{
  "d_model": 320,
  "n_head": 5,
  "d_mlp": 768,
  "norm_eps": 1e-06,
  "init_std_o": 0.00629,
  "optimizer": "adamw",
  "schedule": "wsd",
  "seq_len": 256,
  "doc_mask": true,
  "train_tokens": 582800000
}
MLP neurons of a small language model. Each row is named by its layer, matrix (gate and up: input weights) and neuron, and shows model dimensions 0-255. Each number is 128 + 32 x the weight over its row's rms, rounded and kept within 0 to 255. Numbers have three digits each. A neuron's up and down rows have the sign that makes its largest values positive.
After each neuron's rows, "fires on" lists the tokens most often at its 100 highest values on Wikipedia text that the model never trained on.

L5.gate426:091160162140140164116142182153093159116155086159097097122095194062148157084094128099093146101096096143097102125112106103101153097154165153202135151170126134081088157149156124129173164110176130177101087125118164135124116197112063107110141118138158140114096079110095191124178145125149092116076128126208145125067175163137091161176170093111149162128119114136096121104154065126077133060087049167097117107096128080137134162101100137071098190137093149140138111108133163153117131139128095077129090069167143121137197131093110117177133180130092186135167134122093112134133137133118197155133115159118138063179174078141182077176149112096127104121102136124165118130116080117154134178141157078118097146118121195195086152147139118123113118081132126186111180127133144124141229073122155
L5.up426:158223151140104163111189135189090162161135132124159166098142116094120146090126083137100152087172146113199107131126169135152131154122152129144146125088151156132131144088156107126165153225160015079073080108134143134162101127126186092157144150114118193128117090093063189144116178152135116163170076115093131121053129178125132115174119161161132105067192101186134157122078112089119125138167107123075095122123145079095119070125118060155092119131130117132109097104161136140096100147109175100169121060142132150093126154086122129124131104133115161119121148098161165126108127132159173177164144142125156124153111097130104088147133113112138138188097128164103078131163161086139179142125155140097152133146116152164170109175138082188115136159110134141107151162156180096165124125113134
fires on: "a", "e", "ra", "re", "r"

L4.gate724:123114138126089111126116173139110167127149122121130171095157139159182083122169097111171151122167136108104132155105176142116080173128212117164073178129070084105150133134148104070143110122137129083121110127113152097135164114131170164122106106161086204146125181114161094153115130141130178093159179136124120190174051155194082158171131181112170111084169121120153105139108131171141144113122098147123118118175120079141097142166156155184098110147092145156140134150172164168122054111099125118207169081143141168102176106150040152153101155087104106153158104111106196125128131152162173097151103103085192103097137144152123128151123065085073107080095116140190065107118148103126137109153108116178148126106075094109097148103083172121197125075162102154106124122071144071161153119188106
L4.up724:103131165121104148118165151149114139138082104150164115128184091103136151088102109131143118057120119062116118049129105145145185119113107107164096155129066137058146115099135129149199128114141104091102149128167196142066090174131106136178162119113069104124170202136129127102123129130113140140129164107147135075138094090135148157096140091107125096132119127161158134178139120108152175133095136060126145091145113151126092159145148137237039191167168113092158121130131102142141152088096072122170129096136174099111099081131199130144060148145112123140193166108124143081082117141115112154115126129125071168132131152167079134124151107108112141116156132123132138139153132104102158106125146162080110147140114160192064143076069153079167147112069115068180087125134120113172124088067078
fires on: " also", " the", " as", "ly", " |\n\n", " el"

L4.gate259:131150105210153094149149123115126143108125133112185139097125164103104168127124180089119149049128150172151064119113093126162141097076148123138168190140106181095162162126207131077103115133117108101146146126159163077090174138115127167154134124105120165081057137129137167151104140080108151101103118140153077160129119131181176145103112164166143100096173132127136104075168099127083142138105100180105159120132134156132129110155164080085054153118114109126109127121135123168098105130130097100165187103112138139127112177143111169127073134139133074136140096131133102119120121174126089154180052134134140113201107120117173123172110136108126099104096099073116175083167090135144106077141100128107069136105102167166070150116085133201107152133121145160093196084059089080091123149105181
L4.up259:097181179116094118111093153174065196151059128171148129089133084139121141159133079100155167147154144155141145096152144090092170133121179130154141149123139153125172125126148133125109171162101153122114175123133129130123135143145138142103147095131144090087140143115077158114102120145132140153099172113104100104084122201118046126181062181179171112131169141141134107106141165137101134174061158165149080125118118137091155080088149149111131139114148131129100110094082168144085104110118126118145098126190114111107166126095092166101067189081088125108150159147139098168159123164070146173116105149160118142137085163096124106151156113125135117194172123153141114072116173159155129204172116065116083167181127119139121121109067163143047104199158151128097168228164070157099129144118099
fires on: "|", "e", "th", "ar", " third", "r"

L4.gate578:115165124140153143111108126118129108064138075137176106220082112137139090094168109136083168127097191127141111162164088115136063072140075134173134185172112131151086086102074109145111075114119126125197107114111136067082147088117161163113056106139120162103162123080126128131102108138100178112116132116108109132143187134121084166143149106101063192091095149094117123109152057153160143144139127123129128178137191141132137086136135132107083103149156134126142122101131101165094138127139132162180159142143128142086117142103069091158114158055154102158078118121128111112108147127163120155137085148070103114105138133157198111116130145088081190128099212192171122175095114078098119166180092174082148153091096143123116162053135106146173138130075089135103109144145127191095111099074138
L4.up578:098147137119136158164068077118105066111099125119128092130144106148153092154167170122130087107117110082135124070097119049099139170164137115106101118159142164089155063176078173071139137106097076130116154145147144185163164087171158124019109160082092162093090101139158144132081108196083097127090126136118150108154097152106176114086141142056108121140107126160182132112131132111130136135135149158190164169166086075191117074111108158097092134120136172115168140078081083126158117072103155129111090100104079104134061181168140099155164146125161080084093143139124135163169142179140154146087133153082157154183096116117166141098137135126120145106076095115129173139114101187144110107154074126110088186100151166099149153134135086084127162151119106140120131110124094107152092131140150
fires on: " of", " |", "en", "unn", "ab"

L4.gate110:177139139146080197144092142071131086171110139097115126170050107102135127121106159166176117134117144084096136122119120098142129149103136074164141166143136185190099164155096128107171157096092147120155136116138183167119178130103168140085163142151144103201093203160062086136091116168164189095154111115188128087153106135175094141105061112088100129114160141147137117129133192063108140121084165130108143106120097138158110150168152089094053072160152154133114146106117115178121138094140163129148167119157103136124119140117113135157157164170136113156135149147216155176187158127116101109114122141142104080196193172143127200147180162100106154116102096061124054149134138174087142039114122119160144134099054171131110121096135161072131160051106101130111129118096089130055134112125131
L4.up110:169154145139134126084178120103154090166114113129150110137101148223155098122091076092126123074111122126148117071069199063098057153169167111116125116178148121116170109136120063103133128144113160146113108125117129122159119144135082158094125138104143159118119133133129074097105102130160153111091141128073123137169063153156153154103156101125128139149104153143147078071115117106109131144072119128180129173130152092159177165069132141111124202081141104130120140188062117109178104070107140133116072165118073158096108092105157113082127099085101146171107146106111115152130145108108146162135166156151119158086170035116077110093111158163067204125081101099141122103184167128145164107080149128171157139180120083124171119121187112134111099072117118078128131186082123157157140138125136
fires on: "P", "J", "S", "C", "K", "ve"

L5.gate333:139168109099168098150078148112147179145100134154144152113127111085153116115087178132095160131139066096156161142172106123074167097125134143130067150148149099118152208155120188111131155178099161145143141152128141114147127075118130053146144118108223147096156148123168177132122064068130137128105166150126181115137114177118163087184141150162093115161122153168060162113099120132161164162158084096176124040082139094091133085131118108157118060145110089230070139148133094147150131061103105108181124145150128160174223176191135221149095127101169071104132106089121109165135123157165083134150133087108092127123142148078131121129074098108157141142156114078175123122076166145102115117126142100115165141167111151168139150156097132069169118157149119137155106157072135131118176093136118
L5.up333:099146144099145098161110147164169116141128087164126116148148100130115135128132152116173127178171099083143138136151080112101153151032115165151116134160165108202086128111063164111184124124103131146146173085163126097118112059144168126045159099123100144134130097154142148126172106087160130156124092145103140084094098146126155108117129149156025104114139159168152108111096099185120093087171106187121069117089120119129081113107094113102146129092124088196065118120138063152117171148088123144109148182125125120091141089127126110081124068149057153219110169142134153131101115110126131161180164122118147123074119120112163126096108139121121120114076146169128075063086123132157136146105128164151139135152041085145161128190110126099086147140151126091123100172161150149160060146144121
fires on: "0", " of", " al", ":", "i"

L5.gate595:153163111139103109186124128134082125115097123091164108128148153123144082097191170114097168176129134116134171111106088159134110175152055125151125142099089130097112169161150097115079159130075136204127084120100108151144124111092187157129141131097157090115084136114062070122091137088116121123124162144114071115073120148139114126169144135122114120094099142047157136143213160130068135091107147143085160183086069161142120198092069117171123130170101143136106149131156144097168094096104144153119168117096145103114114123111120135125144116107179097078168118142124126120165139155102120116123152133099123124151110157152197157156101123121111146160181103174123083162155121176084121078108107141112052105105127178119098170141196098142129117160137186143121102110162060176129130070056118
L5.up595:135118143103060085123105055083126166071071075115135133107168059161129106120141160157157156100150050128160140122181087118080170142097129081148165127198105129156185151141163129098133150140149104150101109120173084143168093060124173109101124105045151169139124121107028122120149166175141123054106140194113068141152132134113082114241105098113170157112115135089123126150171138160108214139142150113118145145121121110161093133131137106131148119100157130105165094115170126124146146100077138079166080118121140192079061123102128134120119097129089112095113163103134191109162121154021149115135117167123079129114096180124106183070148128129176122120163093186105096110142167168158111168116152113083136160091107141125125136172134165142125067110087121089152107129108152157092180119124092
fires on: ",", " and", " but", " as", ";", " one"

L4.gate538:143071148109133165134173123213079123066082125154123149153183078104131072144168123117139174148092148177097108148180083100120060138128110104204195152133153000152127162075094126155146114099153120133105120170079182122101102123185159067121066146147133187144104120084111104129119154155162127065107162143100110133190173163076105115159111138116066148145083155081130170110067167129171133138168147080154158149118111163117115147141089147140143116149156176108112125142146084102180126077102101143197132075147117145169073094123083121135093136119128162120132104155136194096155102103137169141100112117080124114111134135123108163141152134074144128136123109144149131141159145129064116143092157050143095117081140183138090150145128146131137093078107172126130121142121164084119147125157110
L4.up538:140108191069146145123107173097065111126156084115130127142138168102116095182138141063100123121113089106130129103108196144103114144105173114124085139134132117156154055114149200109160097093147124139084113165080153127155137105121142166172193150093187083114114147170131170119129152173161142104124137130141110102148066151132104154119111143170114181172068063126099127165166226135143133103106096065117113113203124137125112090094142067103144138110113136120138151120093086216135113127067077150134115207132164140141100148151149077144137111134082159122219148084114135153086103154130151155114099093156105083117141091125086100141150064115149119105119180081170094123193158144101151129128113133093119121114140179124159170089112159113157142150132146095126148095123083094096133148120077
fires on: ".", " the"

L4.gate212:155102130099103074107098163197146176115076131127189173092113165130151132154163090116150171117109154062118139129101124176104161110074119142147132131144117133168101142110047122134159102187133106135161128147109141200087129101150111148166194155137157141081103127120172116116109129170195111098145117090146108134166079168118114061139134111071148183138122097107103126172167136165063097091078139124146166169144085126119124172181090120133158133111084125103058136117120114089108141124154128140111150119186195106069108109095138198135163128175125120129186118118122112123135130106125084096092111180138122131193161134140136094162083144114091111139160085098175081130191173125085167093119164147158072104132123121150074111123107121125090184135170100156212190116060140094156161094098106
L4.up212:138109127079073170086154145118140139102078066112160116124255128145133131127102121120084178095139130112133141124145087152139122098075116165148127133154176130115072087132192122086103091160185148189130123109170120103096125130098055092112170066128153123185119116058103166127136105187115162097118133106091118162191091180099162119116119068137134140167100181145135204159199129052128117200091121093124107124114140158115144184202159096121129131109141157118140104123137086097157115074159108127074081071194108148136108093099134104124101146133142182149153155183112179022136124134187125127079121111108084170128119120218153167129102121115111144131130125079139153144156092167120184133139192103108104120138138101103135146126147096131130149208134146132156115150183104141075124140109148
fires on: ".", " and", ",", ".\n\n"

L5.gate123:135099143203144071074070055168154133130156137101123139128208169189133140158166145127124120145099150133131149140123114151125151087148163196166137166155109159180077223136109186184129125140119088171118169183150179078123144138177123148068080102107146147102120136118149149187069112099137137138143084096126116151200133101127147119144127085127134125105127151121103139119145133084099061174136103119150157214151165091102149077109164145127133110163109163102140132126167112115112106163122172120180182146177139127137161119124085146101113128105134135129201104118104106101146112106153101143142134146113155063127155143099123187137115164106100155190094061081150181112164145100128110121139106123140105122040145165092116071131116171107178130108134089179135148103143082190136137160110086
L5.up123:157132064136172063144106141137146100155165169134129086149140148135113126154147113165124133128111167136161091128020142132097145128042169162180079152174129128161149114094183079132108130149146143156127166141189165079115137136187115141139122112124140192167095104118087100164117131129153217082132108109144183149136151118130031152133177111171095177137154131173161159132139115143148148192122111120090136127172169085162172091170180139209141104168150129096113132159142122153146077157085108160193109139142129135060173101110145125092146131159181125138184113124133189112159110112107137108086153117158100202161126071139104038093141120101132064171123155077063121092156128161139116156167097130133108087161116126087113092105125145090167134135144112104148136189115112107096122139124109
fires on: ":", "===", " |", "\n", "|"

L4.gate54:178090185145093156193076103108161118135126091152086116117191187126146121148105157177180120130102143139129117097148142136173130099082123105157132141093133144186167150080153129196112110053190097173144133128105105081068159145126132095090084131107218175097119138179085116178105119121189095117151123153132109183150105117120127153127136136142116155091137118107140164150146098136092147151132093143124169112144176117132163141113147130194116158120130144159105090133183090129141130151167126113143121138145106075105066175173086150149214130151136099120121074146100160101130132109095104128135141101115137174174197113114148133143131099091124115091109097112109130163153128137077147122110069134107093130081125146114147125103120175127150070045097152169126093102133159186117148088141113
L4.up54:101130159191093137140076127094114139108151102095136133177192154126128074141169153071175159130149064197145136070119121102105152147080150124091119154109142137117104119123117159107118160080126145096110097151096177126124147161118155079127130097138145122143100119118128158124146147137105111082096198128162183124067129097207082162127119147167146069191198093148142126166056139143121107129176128166175155054153106123117119112158091180111161119169081077122108106123113129112124109200172148053074094138099157080127063107122151127117119093096143148150139092097107144170154140098215202161162160143102094120097143087118076132126182073120120065129129134055144087133120112192104182104114143141118132082116119107105105123116160129142142132151100090138210138052147179122064165136114133
fires on: "as", " most", " This", "al", "ole", "ne"

L4.gate2:177075094216129064157098110146126158153187108144207116100154119099140092144181127107078172072114153067187119159090151126147087154147111160174113165138104122152161148093153106119132132107147132154158078122128116095110148133191063128091127125113184152127165183130159145168128137087191227083137074100124075194108148134143104154088132154176155116155074096125118139141110141116174137148158117086096158128148163135111075108138152129195120090154114115129107087121174087179175120143086171149153184150141131160126138152114084184101074176122136147116182059125125123079138140140116105113075086110114135101166141100133109104120110161073074153156093092120138163146128126073068117126128143106149113111089173153144117124106101178110185094071063083144107153153084126135133152138159153
L4.up2:146124105137164111112096152194159136128166186142164169103106100080105137073150099125049084114132128128166113118195139146146094174103097092147089111080085179119170086135086083092097154144078130119116106130147053126179131108164117129137165150156145166136235114177160117123134175125111127078075114107136085127116103077138125168151133109117166088160095068128100160143163107123131105118167136148140134162120158092164117124127153057144224190174141170152151067182140075153169167098142135151131123125154135125145113143108128154117160185067104158129110130163145111085108094115109132142141134110113139155100106089143157127105136158189136143135125200082166152130142145108115065120116131148175124131123161143128142081155101087125083127110137127090154169131154088162162094179120200
fires on: "-", " |\n\n", ":", "|", "\n\n"

L4.gate646:100108104119125135145129141086155119123095096148136084080095168089108131125139118116111118131092142099144089105110124185152132145119207112128149146139092123150080145095105147068146111136120135110085088148109163138115120075102177073131128172094186139150131167139129084165141064064120131092185134119135128162152129149134129158118039123120128073129127145125099101115148101162153170105105112132155093127163110144153129106175132159117116170134147042134107164167225102173167119117168135138111124136104109013090120162195147147140154091085156180173190152131130127149181165100110105064163085170118202118149159133157182176123096102092093138153113177074103145163117106176157119160083058103151150165125160126117145100140112146087084127176145095115093182121105071178095164107082130
L4.up646:150084108163166115109135109152187120104167138108122147161095111165198128157123178116111124113103123153150154132150128111067165110117152068174113115104127141087125159126182073070140154081066154145099065078123093131076107142142146141114107129094072123084180131149162123140173162153122168109103102129149074125166084158111125096197080210177128160179176151192092085170110130093049116141073142105119136145105100106033159184129184106068098149115137132163068101149069127133136083090148095180133135101129177126155131114170082140144105171123117075119167150165137107121181141140149107122134136080115128129134105193120105131152177161120121094102137131100071128105098127118118168185106118192049089196132127123143142162096096136152136147156143140135099101129130115164117144132112126
fires on: "R", "M", "N", "-R", "n", "m"

L4.gate40:152131129196108079104094109105157115172170133092173187126131136105149117109157165127142175134111169139138152152085147116119136096087160071135169132126111100106128091135115133145175140126123086174167098167110120144125104127137156168089171204146160142121152105109138058156117147157179143080111103132159120163037132164104147117078123119095135154147121095132212172166097173152078074156093126115134106138149171162104110148149094175122113073133078181151051123105171154164126170137090081142212137134090121152155096112069121112106178111123136127075124103087219082139140110166152110149139106200132137155207138121169155120112104147094046110120176100116100118132142131148083192141104158128119147154086165152124153126138159186084123110170116071137135056138114108132107109048140107
L4.up40:135105144143093135159094116165089177148108109130103150117174144154122103156140111084142148119102135158136107104154087134089120175151124156124162106116130045148198093109141100101149084124147104156068179166128076111152085141160133078092061107092171167122131207163095125114140092179144189131102105159094183094118142190117092112140161172121172154119115122065109161111090131113151150148130105164090124154128113116119193102094146123100092191140121104093079117085192084164112117177122136113129109111165135169110141117080157106132152137148080160175126118063131065125164087076140135139152141120141117063157111148123222119111071137101128118170181163169128134150146148111100102128142174133134166138080114100175107107163092140145103040131116156106110181166149234167131118123114136
fires on: " and", "',", ",", "},", "),", " the"

L5.gate481:110128130181135133095103126124116135119125097097210152148099161151103120167143091155120087119177227147123176155116129088152168128155114192143157131114111110105092098089128141127155073134123161144109171179095125086098134152126160179169106160132129145066116148133162072123054127140114119121156126151138169175197126109186141168175122172089099136092129088134132104086096150158079094027118173110185113117111085152115135137108131175116109143091101116113146120097150090084060116092058156135109149087191099133120126171169106165165098120099192175123133112056115140151085137139151089141169084113136188097124173142205136091130075056112119168096114116138136148172114181135114111138175155079149110151088163160136066122103171159157160101126100105137135124065162169083160135126112114
L5.up481:145121116155161106114121114159162185081115087103072125066144170149183160108117146109098132158144154162124140070121077041128150128147140099121083124123112156119132122068128112141032110155129144124136112122113117199138076130135136131093124135085137166071099031139154099136163090133092140120050169130115159104169084098160107104152116172143194114104114142141108156155098105102126104097134119160157084174135172093131221116118117174146156154070059149094110184142122157074169111118128141124114188104129161130101178052124129140126074106143163141153070106133149099129169117213086167106096080120176161129124089133148185084114122132145090164157118135137150117142087187170126088094173150067163150144166092162141141113171117144130086137121176166107099079111194057165128146126132135
fires on: " and", ",", "able", " other", " Other", "he"

L4.gate43:127129123147098098172118170117101120126156152056158182199071163087107087161147143177164154141061150144128104143141092149140173145175110132151087164139123106108081188131182078129137203161082140148160135180110095122098174117139122131115145155106106151160070094099105163153080114077098170145151178133179131162038098137162166169165140088142104103168136122111108157131146145066193111125077167128108093134109134090143136130089161125158136103126089147104062152159114100109129097127141147130143169167133116126164108185100147105201111188113108125195163141139104069101201160094070125137062084137072066093106126109161112079134187160111138161149131117122135162135079120126111123105081123134066158159106102154100106149113106176129095164125155108142120096096151131139082183095128122
L4.up43:148155153063124110083089052140146096123140097114102137112132146134075139127125102091083115122119111136159096129148130099108093108100121094107152122150134114085119069145131121205123182161159169108163115129122122099120149128156114099081178071114143137176191126139126125153143110092120110114129112135101083125164103168089150113107047104158134152112103175204153096184123140142132089097097172084144069114100174105135110160169131139125085160094191118168118167073094038168157130096155085137050087081076145141115117128196094090099160139164103122154087171184153120140105137194109146187058161147111142145161054172171128110126124137120125153094101132172093108127062147070173134124061142139163127101094236123117121105138090079148114141179135110184118109128137130128094159151146105
fires on: " of", " (", "ine", " ", " |"

L5.gate584:177097055108148087140068112150091079159137093066091145157089121124110150105158117119125174117111160119151175127140096130178106112176109077232145151113148128129185146054102127101121135150102115144130126114101148120111073086114110052093191174112104143161119121103108114143114115148125113113137151103123186164136210105133126146094119111105099128085133136143157108097131115085134157140134144085106165148059127121117141159165232084132091113141144165140101092143180127126175104068131117112142111141160142135144104138126152127172094187161142121168036104163142157113085158126092163158056173101096119136122114193166127165172112085097071161079147144077153152120196158145151145189157108121138108126121106124113105142159112104095158065115130112121108194099110134140138145078111100
L5.up584:108105082170137209136161145138124147098070002122076180098154111154215134163214130122107100080189134113104084091133095200107124116109084091164142104142172123128125161123188115133110135107120110157116182122097098078135087119121105129112101131068149191123128109072131128099135134150116209094066223148097129133140129156107087066117128158073173095167111042113091181083125124121150111144130141164173173152117108113131145117144131095121169164117113115082141144135117099097130129190106167126150140158113139188149110090107185160169119153155119121156115143188137149082165114163130090140122104142117134131144114147117105146078170085156134103118161057095080145146133092161093121133095126089110126100107167111144139127133106119157093086191136099097075103139147172156139153131121149
fires on: " and", ",", " or"

L4.gate124:145192118133087126150123104128140183069102082093150201092114123107108119122128102132163145101140084153111113129102112069147138107194126182122190087079121099083051128154135139107165126167178124112083086152091129070082113082130165126146096081148171142102090140169128148156139083112119108162138079141198171148128132151076111164146122134124145139129114190099109160140128065102126131091085061108106107126066149163136152120141160166086113184131100127129137167129118097157066144076123143117115173067106121151117082109125113089101135150128125137107165203197168104163113139162169159157135132139119146125132159173146137181097162166117151170140150209096142124194164177078071157144083092103067088081141098150178196076134125126141159123141110109151136114094039147116151208109106128
L4.up124:166150066097157081118141092160064143090128150163137091169184159145090157150115075120163119097106130148149141112153102114161139162148148161112130199085091210125077135091112145179067099163117158149217070130166094188112131107102099105147142117079121130058107080117096121110140156158172158148152119120145133084103192191165177068124083134124072097121161139104115081166129034126123170141185132205139140149137111050134145133112096188185142130158101190105115075159134151070156125095193130099111142115200135101114171169081115139153090128111142136072109080110151134152144131138085100141161128118115171133142107103213100128116098073135142070157134125173098053108136091108123167137092103185067157149174158105113136133112126151142119150095134127145066128188132147142154109084110118
fires on: "a", " Le", "e", "i", "he"

L5.gate61:103131100105140180161121064173187176112173136121128185127107111147088132167109138126103096108132099127038082136181106078146170102122194136168121093146124073098114136125104124148145107163216119172138138104155143174103212132091144157155182140073166167057139195120192116152100165136127184103167100099116120176129103122124180140134092116085148172161113120098142128126148091097107080141095095118098119176125173149136107132112093134105136111142126129177139104166162059125114144127184117159133165101144153131135158184179124181104138132093121156182117116180157105098158155150152141116160106183181090103121127157154163119110128106124147107141159149117086105121131152056147185148190100112188098181108139106119096101121114131152121138186108056149118206215091154099129156092104159
L5.up61:145116153135151127120161146188137154082134163089059158096131121133200148182129131170089119157164134165105096124153170153093149141160086159129057155111162166159103079146109124149085098097085114139076150162103122073123046149054133134043101104120103160165164112151125193127141142095107139137066157143139106106126162076121079095164153063131167142110099160093112191120148120153141123166184099139168100142164123092168182155091130146121084099143112122131113114123117076085131147097202145136155114110100227109126103128152092122131157122114130082110127077144155093131183126114191112133070134096156133190167177146155107060119118142136062152174144122123160139141168114114102098148073150141126166131152187166100155161121112110097152131114127178108162127147124172100137140109205152
fires on: " and", ",", " GER", " ENG", " USA"

L4.gate241:162135187093175110121116164128128171164113022131122104113123111134114075147141117170099148106086137089201071122124104110144160084087098160135127119122112073165149163170068141156121144074163061169081181087144064133106142140139147124171080154153118126090096128170146102141153136151157094134114149095150111115111120119175091131098130160148144142168120149080099118096156145080123183092147134170091138085158112163163154146174117113150084117130090148105173067140151108100070092128107140166106114123151132087113073124121104161162134114123117095133133109085107159121172157129112115122135107125120158112154156133100156111138030128112068125117035116179163161120145101162125118056128168129115094145076155123162165143071150184139163095078064092094103112183091186075165152102135162
L4.up241:150145080131158079087094125119125137177137082089119159135186092166104140089185090100090137150136130127127107139149124215146157119182103110096083114088176151120114093126157076167171176075128171099140078098123100202138101145205150143148111127137111176100143116135087132128120175086103122067150075141223092115069128146154100160191127153133150172119130127133121116119163109183182139215106113138162053143115133146140166090109138133142140118162126110111131136134087097191160152111119187084134170129133188154126094082123112144126126127152174099152058157116123118094111134202175105154132116116061091105085078145107103139134140123149120103086122090133130090135132097090101110110105142145091108143111151161115162163140147150153208126089085133095106077106059156089109129147099159
fires on: "as", "er", "es", "iro", "on", "al"

L5.gate765:144172165111094123170081126144079171164093088139103146109127167193139096102153097106104122159173094219185105156120078119149178161166097155108174128081163095109087140178089164136052064169060149089116096158119124102133124063121130081124091137182087153132156105072082120179071135069158112091140135122136138167085136151097117106119160144078096143085137112151111111055140111047108107122151095105151190139122114114053103157161139098176110107059090152106151129082142140112156167102168141130186111151128126146076085153119108121151156187137166080092134130128138161078104167122153130157037130121122086113134147089164096175171099103088109137119126174098155137125149136089130168077139108138109129104082146075148136124106142106102183113166154110135099106100154067174128146115171111
L5.up765:142086179102094120179104124093135124143105159085138085120097060165129122143091168122125190115161079147152205083120138110123131147130077113120162126102113107142152108101059082081083114175146078104114171125093136140144182113121090130077099170066113104100132129130128136107100135149081106135095079111088179138083168108123106137154157116122141098071108147137137129049112098131121134111102152146108109160113078103121074160179128120135150212163085206152076093175149121145237166136106140092131118128140095095113122142096156113133133120164126108069072090151080159188152125104136132094151122095172134107183154079164144141139155166131145087128167055188160111147115099107162136125116105143109104138125116142077082175097126123124052117073115126121126092123132109134095140145096154
fires on: " ", ";", " and", " |", "–", " time"

L4.gate753:137090130124141167209140142148101146034096129090178141131112144091187091053200143118132141074110164056101141107136095185098079105128130104156203095132136111127147106084150144145151190095135127130137120086097159108097162132153124156127143119129101168176197109179098110121122114120095168121127086095104122149158167171184110146069148086150130097143159138173170166078110171126166126114126151104113105156109084094098165092123126063122138127163184157181089064153161118153165101163100104194081132107106046083129138116142071095141148114165132109136130079153154127110123144094106090067144147081103205159099116158112100144177134157104114153100140126123112130080131114136137144166134124109114160081135091112156095128112078153149151138166180125114178074190128118058086142093152110
L4.up753:155145164104177084138114159141149151153132147071128110171105129085107114088135156128083133140126130119103167165150150101126150192112099110069110147124063105122106167152134113080073093125069092163147045137121109142131166135106109146167151085120085083136120194128146078120152131142135100099125170138171160121124085192159134115075131139175106064112127152168103082099061170150104102091159166129133146111106145078102096107133152119140165121139132096071123151169128083102085085086171130122137145087149122110149161124183152171132150181087129109091154196111137134113124155119136139151140147113151091094137136107110134104176106098159120082038087087061154138154098125141205167067174161184129094130175185184124144167090125126116124136160151107081101117113078154090095107156130153
fires on: "M", "m", "ir", "===", "raw"

L4.gate390:132164102151094147114156161074131103130094042075089098180141155126106080088130174110093115135127144138093109164115089119098144118133176154147101169137147200143077134079153129082170166175164155105117116100061119119126169080069100134220207099087160126130137101074072129139126171110149125111135083106116173111105139154127180129136079132094134091104148177171118151109147141150061116174121193106082105104138135113152154135139133180109106140154161121113089089159169131145155100114158176095166069134143127170104092157127132098155142132199160142157078157141109167090153124181073124188146113143135124063126116149129150078174168158113125083168114133141135080090125107144107119179131121123075138135097085154119086164091172185154125162138125139138110124096136120123071116165117136
L4.up390:155107100086109094094166115135128146062196140131152066100083114077134107111094161094122112139144095178064105111064104122062103171094117173154133112161145166143138131088094115089142124132155122161104104160138165111122123088119140141150081144093115098138143124106147116097197166107123122163073129119144116080177111094145120143144139129159110100177163139132159069125209088130190048107047121122155120125181132075104191181137082112152160160136138157050135106189111105099140134122170087084103124127118114072108047167113098174116153142094105100144136097115165148150124094104096168160151127220156129091121132149131097107119160137151150084095169103135151131127072159116111071125123134129164137110099146109148073139176126090161164133125142157155137169116064126129076137173105146
fires on: "R", " R", " r", " art"

L4.gate139:184121098103117070099106162123118155168141111133107128172143168110073098141183115153136158102120174086064134147156073105184111112171131129077125159147135066102151127095100147112154117144141141095122177087169138121108082113146196103186103107126149147119140118103152124133134132147151200095113207058192104187178118067131111199115121152095150160107029176160134162073165132103148172114159091110116151065116208145138109142123125173139097086138153109178109136151178099065102127108133103101098191093113155087074111122134120165178067116119116134094089148110103173120063136122183143112138111155131118187155125149155176174139127100102099136123093170151123171177110122130078186123168108090162113145093140197132131131095082118201139146110058096096158118170155155164147133113117108
L4.up139:160109166102044130145096142169124090203142141150114120116088145110159107129151160098152086128105084097075186132077147140106194115100096148127171085176096147133132112135101159077098174148093156103160156123127128152089195111134113142123133047033165137086148116122179136097114183088119124132127161127124145142178130154113131123159157133158069084073127134182134163030122156166065192138138132108110135168147107209118093077167140090142104146122116097130206158143140098097155081118126129157080079142187084138137129106147140190147128167146134101154086123203123145123095111063115112093135148109077120121186118114157125133123084155134158126155136122125134109102174102113137092166130104165141148124123141153120116172127097120113104116126130047145083183104140115166119117136089148
fires on: " as", " |", "ul", "unn", " fe", "ong"

L4.gate249:166130094129087106148080150128128195082164127145071149157171107143079134120155120121102190113115209148126147151071126136118147146133151121157179151159158173151164170161154117140110082166114175111153083128171137112121141074101080093124096114067161203155139104081112133108131137098102173110101123057177092134196149113185109161140170169144100129128090178115133171160165111161113128150128173135143145186129103104191114086126165108142146127120147114113151096184167075130083146148185050156111158184158148070080118146099107108084095158138173133120090142100122104066219122138154122166142174191146126203134120114133153157150161116127133119138136180104151187145090123099129170106127111054115157104117123168124103167095160089149142114116085158124127150162060183113095148049117133
L4.up249:084121112103108098171109097143239089136104101115099166101130129125171139143171117144178203086109070157145107164112096106170157139177136065125187129079128128159152167079148097155180119084140108207123130118156132118129178137136152107101119162082086158124145113110153141148104157098131124079088157096211125102068186139125136123152127148071161171163121129108144095077129145149152115141106099156090127116145147119080081102150124156122139067147147134095114128119174100123109168126119180131150100183149157121131111177169140073150100145151081131139121114132181144164083126158157162073130123157151148067101112173105100214096146138129094150113189075200151101137151201158121131121082152126095122119153143133130111130136097199155100199109108160098100159138105135182107119128098110
fires on: ",", "\",", ";", " /", " Records"